python train.py --num_hidden_layers=16 --hidden_size=256 --norm="layernorm" --positions="learned" --parallel_block=false --extras=["capped logits"] --init_out_by_depth=true --optimizer="adamw" --schedule="wsd" --decay_shape="pow" --batch_tokens=131072 --doc_mask=true --max_steps=6179
MLP neurons of a small language model. Each row is named by its layer, matrix (up: input weights) and neuron, and shows model dimensions 0-255. Each number is 128 + 24 x the weight over its row's rms, rounded and kept within 0 to 255. Numbers have three digits each.
Before each neuron's rows, "fires after" lists the tokens most often just before its 100 highest values on Wikipedia text that the model never trained on.

fires after: " B", "\n\n", " N", " b", " C", " |\n\n"
L4.up759:141172140113103161136157101099160137152104150112114151120141117122109090130164160169114120159170123113099166133168136143150090139133122133124141103133123151131124131141158110069149117122115135137140087106112163156124137148150148140134123089152130139113111130102144112143120154143127134126167127124163161140126125091141171150113150112105128100087132143130054130126120121117101091130070132129145108154138073127077121140115135150108134148091120188130163113152134136106128153123137128112133170086145124126055112124120138104133114120131135149135095134129111122098157126130113145139132136124138118079084089100177161118071125147108164134092118118095117084163142116118135129169144100103130147145098116125169174128120145115087081133111099124167138183169108123120101143179132108

fires after: "-", " \"", " ("
L4.up83:104146099134109087112138145103108087094145124126119119159107142147087122147148125154101118139160173141123147149118097118155086148170103099124179116138123138113158092106130091147137139153171131103147153174144125110140124133136119158094125124156146087189123180133084133145113124132127143118077115100135156118111127131118125076138122097090106094126136121179131145096127158118128132114127117119126112127119131101113108123184066152169123140149088116128112132133095118153100135091135143098142124120126125161103101128148126134088140097145140154145132117123106160114128118138069123132120095139137134125091103160111153145159137173127134208101151095123140118148124179122113151190118083105080124148148116121128178105129111157115132113147115142083117116149142157106136162117133155

fires after: " K", "A", "ep", " G", "|", "\n"
L7.up678:101133129150104166126131075099123114141138147101115134111168140131122103113138145146096143153143141169112107104127123191153151135138108099110115139109129106074144170163114089121170116154115146121125119145185110138089116149121131136136101088122133094153125104121098113096179150140124156131130198138126109093098115139106118094119128136130147124091147144138085142058107128129121109139113109112132143102118089146137115136146122162045162155181096130118121130139138188149143150136135134158095137107132115110116094139151136156160129104095151144131171153112109109140140086164124109096108135136110144092114133108115154123090098152102139111138167110146152130139121124138129162105130126098069154125121160116164132102163150133064123155128138127140115140138180120131122137146160143

fires after: " ", " Ab", " an", " a", " h"
L7.up187:156112145121134131097137126124158124131111119085149139100114157119126161131141185161109117131104167106127136162168094118132154137129097102155162093156092138095179131083121125095108144135128144121116119135154105068147107183115095176129112095185167146125152123158122119133122145113127181105160120143100123170106126115112156129111105118106149157111139095150078127145116138152109131086120124130105125120126148148111132170105132118141161148150125129106113131096112079134149141092118140128165101140121118154133142101140095132113169140117101129103131153091075118087158141081151165092074120094117131127111114133142149159127176124143133129148125159101157091144081136178116117135158153126081108155098116093103118145123107151143153126141146121100162132132144079124115146147161118

fires after: " d", "rib", ";", " rel", "′", "on"
L5.up153:108164144103121098109151107109138105121115068115136128137158078096071148144102133151127141119123120123098150093135122118084122156161118135209137091101132158168137136118112107149139155097146143170141105146115136111108128147109110159131136121148143114133153147100126114090131145146103129113174154123106169119098111130103152133124144121168114128133129122145124121162173151145119158142152141120122125175133130128140140141123136109145068137123124117076148128121105143137133089134079125132081137134126101151103069133149144079109126126116157117114126120125182153085110140108108123227135121111175134139102133133140066153089111119133125180108130143128129126117153103136117116123152107132119115162134141115161094161120191096126076099128159113132118140156099132131125151147140117

fires after: " B", " C", " K", " ch", " M"
L8.up541:136139142134087133135134160083122124113080179141126101138158117093127095102149114105101141142120127136129155124139105081190130123123167134099135082088108134104116117110109106132147132162128143152126135133158134136175166169166149125135148121181104111162125116125126134090143113176155142118192130091137144159118115148073103120104155145134144155121103170128100129106130122100137111115103095071158119109099129127103134126152134135102108112129131131125130110104125133111120155117125134134155076118128113093086098120198108114146163177114146157120156169140115130101152124126113128154166105076090129096135097117142156115143151116141161106082134090135129139133144117119113104110125138093124106160094149107155163137167146163091134116146105145112080160134116153091126150157122109

fires after: "\n", ".\n", ".", "6"
L7.up8:155147113095144137094129063148170114117078164114127114139114084109136149098119161167119116135132146134113143140129103151186141145110125119169124117118117130152114141126108156123099148121112140164140139134110163166127122148144130116145125127135123073114122157132074124129108103134115141153130159139115131150136118084068158134160135155159089158073163124129116143107095105136141114113094151125122106131099126141118134144104121121104086177143104119080154176108105141124165101132121158119097111119148132133136081216104150156136129160144112153124126156116108154164101105107092113168153142121121129137104127089157116119096129115144128111128179114126174137155121174123181134152126120149112155082118105109143121163108156122129118129152124132182121125117159118154109135093163096

fires after: " dif", " h", " the", " al", " a"
L6.up151:109127168161128126110112095123095122148133078086121133111126102142128156133133175127140148105168097164139138151096113092158141150121144125132168072100104113104124141128135071121111130097142137155144127165157120134177157154120150120124118093161114142144121130152147117139142106176097129100186166149086161098095168132148125131151144126163107120097127115138101124101195154143140060162128087117103145116113094126112167144129111125130159137170145109120102162128142138155108105123126137139129094118104143167081116147087105132140116100121121124132134112132076097096130123097132145147136108144101126144132132142134102168129145129149173147118127119119088097101123171149099111124084146102115131176109157092129136153130137130107140135090145131064158171143123115161103146137126138

fires after: " in", " dif", " de", " me", "i", " ex"
L9.up688:123095144103144162092102101117125123169141132111108133108129117112099121143136136167135087119113123132123132168167093112165129153122104110141109157151120096152112125099121093092148121162095146113161118121119122173108090154139116132163123105112124165137110156125169131188130120167085117109113172157143098116099147103138125122136152124125109133112143153122142098142096146112135118112149131125184151131115154120142099137109156114152138107127163094150151150116135101142124102101188149118109112137127096120096163163085146130163146139080133139128121112147126170150117105103110130143146152115138077155127122127135106121086158139160168122154102140087146128141094104120087129150095094158141100157137156127132216080135126124101110161101146090160124180083120105122119163099117107

fires after: "\n\n", ".\n\n", "==\n", " |\n\n", "==\n\n"
L6.up390:124127109123120129083151137151134111134151115132115150141125145136121132166146156150140142120173139123120086115163110133125120131113108139143120118118104139123124138165132083176138131123113134091139077118103132088148105139131144150139131147138140120129108139112132154116133089134112150106099155155166146131122086125112128107111108140123124117131117132124050132079140125087131153080123156147114107120081094112104126086104180124111107143152147127131137154104127093108111167125115171111124149118126118151072074102163143124117136138124159158153108115166127090138172118110142095189153113055188133129083116105138136155089096145146132120106111114059183114111128120122134115146137154127138107165163131143140169119099138107150116136174122120114172190123138163124113159137100111

fires after: " pro", " he", "che", " she", "re", "he"
L4.up473:106122157156134130129109100128153072065120138108121078181189153123092162124124111159096089145125121158136121141159135145170120135091142115128118147126133140094147123129102115121132145117130143124120140083147143147121166158127145134102082135130153116148141101134119112090129089156152145116089126132097164153070108183116084156137163144120151122120114120152128144158123154119108132119156086088102141110070163119100125100141111108113157126156138128105151127114048134131150094100148123132147131138155086133138110129096143095116110140076104164156166110200144113116113133144113078121154141113112137166146086108126143144110102120141151139119116121102140115177089135148143124105123123141144139131139132123130125148167099156117151148123119085127129119108171126145152139115112090

fires after: " f", " inv", " Ch", " sec", " he", " m"
L5.up242:136159166156125135143103120144156112138172106133131075130110115124138162127143119117094104109143127137145133131132137113157148099116134118188111120091125108114129126112162143116165165166165152121110086132174091115132130104106135131083059077103123121103167122145147126084129127110144090120122141159082147139117139141083144154163167095156092085131125127110153120107126165111129110080137104145153123124117134093123115172170124137122125140130138108116146158129098139110129169110148152118129128079132105137100096122129146154139153136153137119134127101165097112090112137140129143133142151097088082106097145075111170133148157183130110106146149136076161111124164126155129160134136133085129134129121135110164138130151114194074145154090119105130117132133164126160124116148152102

fires after: ")\n", "-", "\n", " ", "T"
L9.up505:156122173167085141132137090136075120117106086114131171103139164168112147129103146119129130065102184131138114152110092153163110138114158108153107141111132122106138119089092141146153127131141166120136123146167148096134091132138125147109168109142080123112139171125134092104112082118163132109119135118101166132132105118108157090137158141086110137141145109111106146139142153123109123125111130105143108114135071143161144075109114149113143120100107112116111174109118100115150121140134149099116133109140109123137128163119130133095130158123107117168114155148133158118119118092110110135142106123137098081124165163150142149117157162143122163146147098126109102104132132151159094167149157103164171111033134081100142093135138092129137114133135137115165119126163155121140146106115095

fires after: "-", " D", " F", " Mc", "ue"
L5.up382:109131112150057125099188117144161102101176121125121110135147128139114096131141133120105092142171114106115134105182142116103111133168080144106120128156081131140139148137110154128107094138111142126173078152136128128107111130118127116125148152110125130126094147150113105142131117124124157137161122179157163125110176144108165118166139130109107088140151106142131113090160126129111139135145111111117179171104125120150144109108092115113092153133098121095116101137145117145088102108119155100130191092136164134131140124160141104096160152123135139124167129099138126140126122146129155087112108096144108129116157180145132127144082100124140180111151089150097088145080153163121171140077087107109156153162117167135152118163136162125108125127102119120098129156137136097134150133120107

fires after: "qu", "c", " Ch", " ch", " The", " m"
L4.up110:097125126153122112110096144149155113139122108130112089127107081149111130124132136128110112126152153144141134138134167158140099133106140111154124105089154131125125141140165145145193128136143152119133138101130186105143143125096138131084079112134135125148163165168131134109124092134130155135120159147138117186146145107134129095142124140097145149111107120136099138135120163109151148122130069127162132170136144095101093158170133158087132188116121123125086122160066149107099071099095120119145102131136164133138085138112121087114129093147173152159151139136089114133111094109112144090132113118142123143126124152135127117117155150112147133155164128105165123113094086116118156095152117139131139168091108106138122183138139087126137121124098059119087174155127123171116160102132116

fires after: "-", " was", "\n"
L7.up353:110159134132122145131113088180105123154104107110136095130122111139118129134112176148083107132118120147150114154084121153195120136127126099114115099080116176157139148120141125159141090091160160155133113118147100118145086144126108113117096130121093129102120129144087128123160159123151103152156106128146121107132109111089116100144148142106107118097196144148129144111101174098146129104119114084119101130116113129152096096140159142117123130112144140117089169146099130100133106123152170152093133121134138130120121180138103137098111196133139119151144116140122088087158090142080092129137103158127129110143117079071096122081138136130170115167146088106132131152141172111138146146114140125151159078117122111117114152103183136118119146141150121179149132147140135130132137110134095

fires after: " ", " M", " C", "|", " J", " a"
L12.up303:175113112107128140123142114060113102127165158110105125118094196125140123122120178108126124124155147119138104098149114088141156139123084170146155075101100168096180110139153141118111136137144141161179098159133151107197084168121075148170138149123082141157128117130153139093142120123092133149107115086131160160083163150125138158125137130115102124140109120156119097149113141133124119112109142070150111086129122115111114121128122096122132141159130139122167134141097152123174149083143146109132145122146093135116148104162148125130148161105127098092121121115118102114118075132132134121102136103128127139118114141181114122127098101111134160116133147094151128139124171144111154142129135126125143158079105094119085122154140180095139157175109111129140134143138119140137115128143130

fires after: " g", "e", " G", " E", " wh"
L6.up764:112169156099171082091156103102145114088128098114135139077144133122099120088113113137150093119159141149117177110150131122142092137151131136182114122100109138138115144152092114097138116174121148158110149156139130121122117121119123174120117123124109143148118123164104126167147155187112157143114166159137139131118113123096060142145117132117136149104160093161090147124108110129117112146141085140116133131095117122132102106149126110067156121145140103127149132132097074128122122113136154123116110138133123166150167082121172105163196130098134124150143127143150149086114135116109127136154178072165142116109106103122126082114126143134122140124098126105156074113102091162124138082133065140143103151148096143178137124136141109141113154113137150125131111117132138128132132126080141

fires after: " G", " o", " D", "ur", " sur", " g"
L5.up564:136154141132123104121131071120142101113136105133124150102121122129114168161147111118107104100106129134112122171125135114123145110166137149132116163150092143126128157145153129135148119126160155126124147137076165106127127139164136133109151122101120140105096124136160136156157128184125150103153179159116115146122094129119064168124144118079140126128109113154132130152111119171131159132129119114125145101158112115135099116174072120102137182165094107087132142170104100128102166136134096137101134136095181156139098140111154133086115128097132094107111096128147160127168163115096090168187128098123129091135135172100102113091167115101107170148128069097154170133151120158133122132114095113152142107135124117144074157104157119113128147111133086145127108153117101137137137146114150

fires after: " G", " H", " h", " ", " of", " w"
L7.up318:147163137099103114139191124068148107088112101153136132125112136149147142157148109122096118129105140114108183127175160129146151136122119113171132108102119129142128143105123115089140114169138143135121122151087166102126137124135077124162168103134092152124157085169120152091154138156127115114120094143183154158113164106128143115118153140076141145106151104104062132152109106142131112132115161111148110166112135116118105131174124111099147186151130130106125163121119126140115117121135117177142118109091167171142172107137105104124113136145125121114093102107135085104142155101151144104138115070120145150145134120164110121087155140121128144142127121096125123157114102157144102126147122113092104150165094103126099126127122063148123147140122096128144086123175101135114092106135124

fires after: "h", "ol", "th", " H", "a", "ou"
L4.up119:102159137158143167113167134154069128099144135108143109150115150089113145109142163107134082146131141170124137129110146154177122169084114131129159151110106139129140140148108096159107105100160142134123107131104121139160137135110117140145124081159133108114124112138132130114146129133113175127129132114139175177180094110153118163126134108102135175117131116117145127089128090123133075089159100090113126119150160131126072124162141115130124106126106116139142150148121163134061139109134103110125085143134119135101114145099120119127133124125128121131134101134061117101106197125136130130091097149156152130112117111152122112120108159152160190109089082102197108164124149121150135152140179110141118174097129110089167122130107120132116136131129127140125109114116117083116118091134147

fires after: " d", " dire", " D", " inv", " ob", "on"
L4.up126:129149149083131135081150126172102081123121111116131143107150120108057130133179141144094154122108165145082142143086135114094132161095100098150111141148142176086135166123158107106138171131138140086147117129133126153078106154106141151116110133145144113121109094115102148146100120119137129139121157119136166153135097146104153126164147128126115089132140126142113141098163113122154155103123140100087124133132127113137124123173125127130126142136131106129118116132098084162110131121113141139089136176120088186114103116127121110080137146119118159119119120133166152092128163110101085196124100161091124123117132123090112131111141119118147144126161126049169136124122138157136148164139114149126144107138133119130125136136110124102110096116176082147198130143141157108159085137143139